{"d_model": 768, "head_dim": 64, "dataset": "wikipedia_en"}
MLP neurons of a small language model. Each row is named by its layer, matrix (down: output weights) and neuron, and shows model dimensions 512-639. Each number is 128 + 32 x the weight over its row's rms, rounded and kept within 0 to 255.
Before each neuron's rows, "fires before" lists the tokens most often just after its 100 highest values on Wikipedia text that the model never trained on.

fires before: " ", " (", "000", "1"
L4.down2828 [121 103 187 126 102 106 152 141 141 141 117 109 139 129 147 134 147 173 114 143 121 163 132 158 131 127 145 140 164 106  15  98  74 117 124 127  83 186  80 168 138 194 149 160 152 102  96 126 124 131 112 125 110 137 141 124 112 137 141 138 136 130  71 154  37 138 145  65 146  37 163 131  70 110 106 183 148 165 110 140  94 130 132 101 168 136 108 161 148 202 118 101 111 142  80 109 155 178 123 184 154 170 148 137 106 197 137 153 153 151  59 118 107 122  99 159  98  78 163 125 149 176 179 189 147 151 106 172]

fires before: " (", " |", ".", " (−", ")"
L4.down1510 [132 143 109 171 132  82 162  95  93 178 134 131 118  83 129 102 134 117 105 163 132 123  67  84 125  88  88 143 103 149 157  84 143 130 203 127 152 112 189 112 149 146 120 168 162 125 123 122 161 116  86 130 138 147 198 119 167 111 201 115  97 154 179 144 171 157 121 121 110 110  96 104 159  78  93 201 107 126 119 137 168 146 104 108 129 132 121 118  89  87 128  99 101 100 143 107  90 128  81 206 114 124 102 110 150  96  47 120 123 125 175 130 127  70  90 120 118 132 109 105 110 205  92 125 146 132 118 202]

fires before: " ", "18", " |"
L4.down139 [103  49 144 171 175 171 154  89 179 158  81 103 114 122 123 160  86 177 117 115 150 148  92 162 159 173 137  86  87 114 140 169 110  61 135  94 101 114 110 113  84 118 135 143  90 143 131 165 179 111 169 159 116 109 107  89  97 173 168 104 103 121 137  98 130 132  91 117 174 110 129  66 107 175  92 123 205 160 122 134 178 149  83 134 127 101 137 102 135 102 164  87 115 129 143 157  95 109 116  61 122 162 139 125 101 153 145  85 141 126 179 162  69  97 179 183 148  50 205 105 148 107  94 174 126 131 183 147]

fires before: " ", " in", "5", "1", "rs"
L4.down1737 [124 166  90  88 126 199 218  79 148 125  74  97 140 143 137 117 143 152 123 151 136 140 103 146  97  91 132  87 105 119 154 121 114 112 115 177 111 114 164 167 153 100 129 141 217 163  88 144 152 168 146 137 146 110 167  86 144 129 125 123 173 133  91 147 161  62 186  97 141 116 127 108 105 114 165 151 183 162 200 131 104 118 159 108 154  54 148 152 136 136 156 169 115 121 140 105  56 127 132 116 128  98 181 130 115  64 126 120 135 111 148 203 114 120  98 196  97 124 133 165 126 125 155  95  85 170 109 172]

fires before: " States", " Kingdom", " Nations", " "
L4.down295 [172  80 125 109 171 126  57  82 132 110  97 122  43 148 148 131 174 170  72 144 115  97 100 160 116 163 150 130 152 127 105 156 223 123  95 125 133 117 116 114 129 132  93 144 137  83 124 111 108 115  79 141 157 155  86 193 115 177 132 140 166 156 132 162 136 166 142 134 102 107 101 147 101 174 102 100 158 135 123  49  84  99 135 149 163 165  77  96 202 120 137  82 169  74 127 143  63 110 131 118 121 165 162 121 106 158 102  92  95 152 125 117  97 154 113  93 138 153 159  57 108  95  98 136 101 107 104  73]

fires before: " of", " the", " and", "\n"
L4.down339 [167  98 130  88 132 122  93 120 134 154 142 118 149 141 106 120 134 193  94 107 108 144 127  89  75  89 141 145 137  82 144 110 116 109 143  95 103 161 110  90 142 136 123  84 136 125 110 127  97 150 111 207 148 159 152 159 130 146 131 125 129 103 132  93 139 124  95 124 127 128 113 130 197 150 110 133 111  78 121 148 112 129 108 129 152 117  96 137 131 148 170 156  87 139 138 117 139  73 167 134 173 233 134 170 125 109 182 118 110 165 117 124 112 135 181  76 183 128 114 127 124 108 148 151 153 142 159  98]

fires before: " ", " Apps", " W"
L4.down990 [163 138 116  90 125 157 129 130 164  82 108 143 178 111  96 112 109 149 122 142 128 173 159 158  99 113  43 125  91 151 154 130  98 157  99 126 146 114 165  88 134  93 143 179 110  79  75 131 128 133 161 160 121 173 121 179 132  87 122 187 107 119  80 151  73 123 118 137 147  90 130  83 127 103  99 153 110  78  70  91 177 115 123 143 111 137 107 137 121 137 145  95 203  60 127 103 116 152 215 144  66 125 155 100 148 111 139 181 185  88 107 146 153  90 123 130 120 135 145 100 172 127 111  78 167  84 152  89]

fires before: " |", ".", " of"
L4.down2344 [142  71  97 127 128 146 111 142 157 162  72 197  71 108 139 112  61 136  92 156 139 100 121 125  51 162 178 130  93 115  71 166 163 101 172 142 112 146 126 115  60 126  99 141 120 118 182  69 152 105 170 185 114  82 132 109  98 141  99 137 165 104 100  71  90 198  93 109 194 149 156 113 114 108 110 131 122 100 174 128  94 107 100 112  90 110 173 105 139 115 114  88 176 142 123 136 151  91  96 114 151 132 134 174 151 106 136 111 175 178 123 121 134 160 121 143 177  53 152 107 155 153 156 150 108 138  96 136]

fires before: "|", " |\n", " |", " the"
L4.down1243 [ 88 178 135 125 187 145 106 172  86 141 110 158 130 157 117 169 157 122 115 123 106 132  78  79  96 112 185 137 119 132 129 150 115  52  88 110 161  96 145 167 185 135 128  98 110  74 191 141 140 170 130  76  99 109 131 143 151 138 142 119 131 116 176 106 125 125 128 148 139 135 144 106 111 138 100 186 157 106 168 147  87 138 149 164 118  82 168 106 113 125 127  90 137 154  89 150 126 135 109 172 134 136 137 169  25 152 110  92 132 129 118 147 117  65 159 170 126 158  79  83 163 142 143 137 138 110 137 132]

fires before: " ", " +", " −", " the"
L4.down1797 [154 151 177 131 133 202 113 109  98 191 111 133  92 148  92 182 131 148 109 128 164 123 163  95 217  97  89  77 125 144 123 144 110 143 113 108  81  73 103 103 112 104 169 129  99 141 128  94 139 109 117 158 124 131 114 155 128  78  98 110 108  96 140 119 156 135 127 170 155 182  98 193 110  86 115  59 124 158  65 150  87 152  92 102 120 131 135 120 135 119 152  98 138  98 132 134 126 114 156 172  77 134 132 207 158 154 115 115 141 137 141  95 131 174 100 106 161 126 135 154 102 154 163 103  92 157 134 165]

fires before: " |", ".", " |\n", " ("
L4.down2979 [129 140 134 117 145 170 144 194 126 148  44 122 157 148  73 128 133 151 157 161 158 124 190 116  98 133  83  88 112 117 107  76 137 104 148 146 199 116 136 115  48 156  43  86 131 142 168 156 190 165 132  97 175 130 140 103 118 134 158 117 142 115 114  58 138  69 101 155 151 163 134 107 108 111 193 150  76 105  93 193 136 108 117 155  78 181  56 102 159 180 107  48 115 107 110  84 154 112 148  94 163 131 101  59 116  93 124 140 170 119 146 133 151  94 130 138 143 144 130 134 107 151 135 153 165 149 147  51]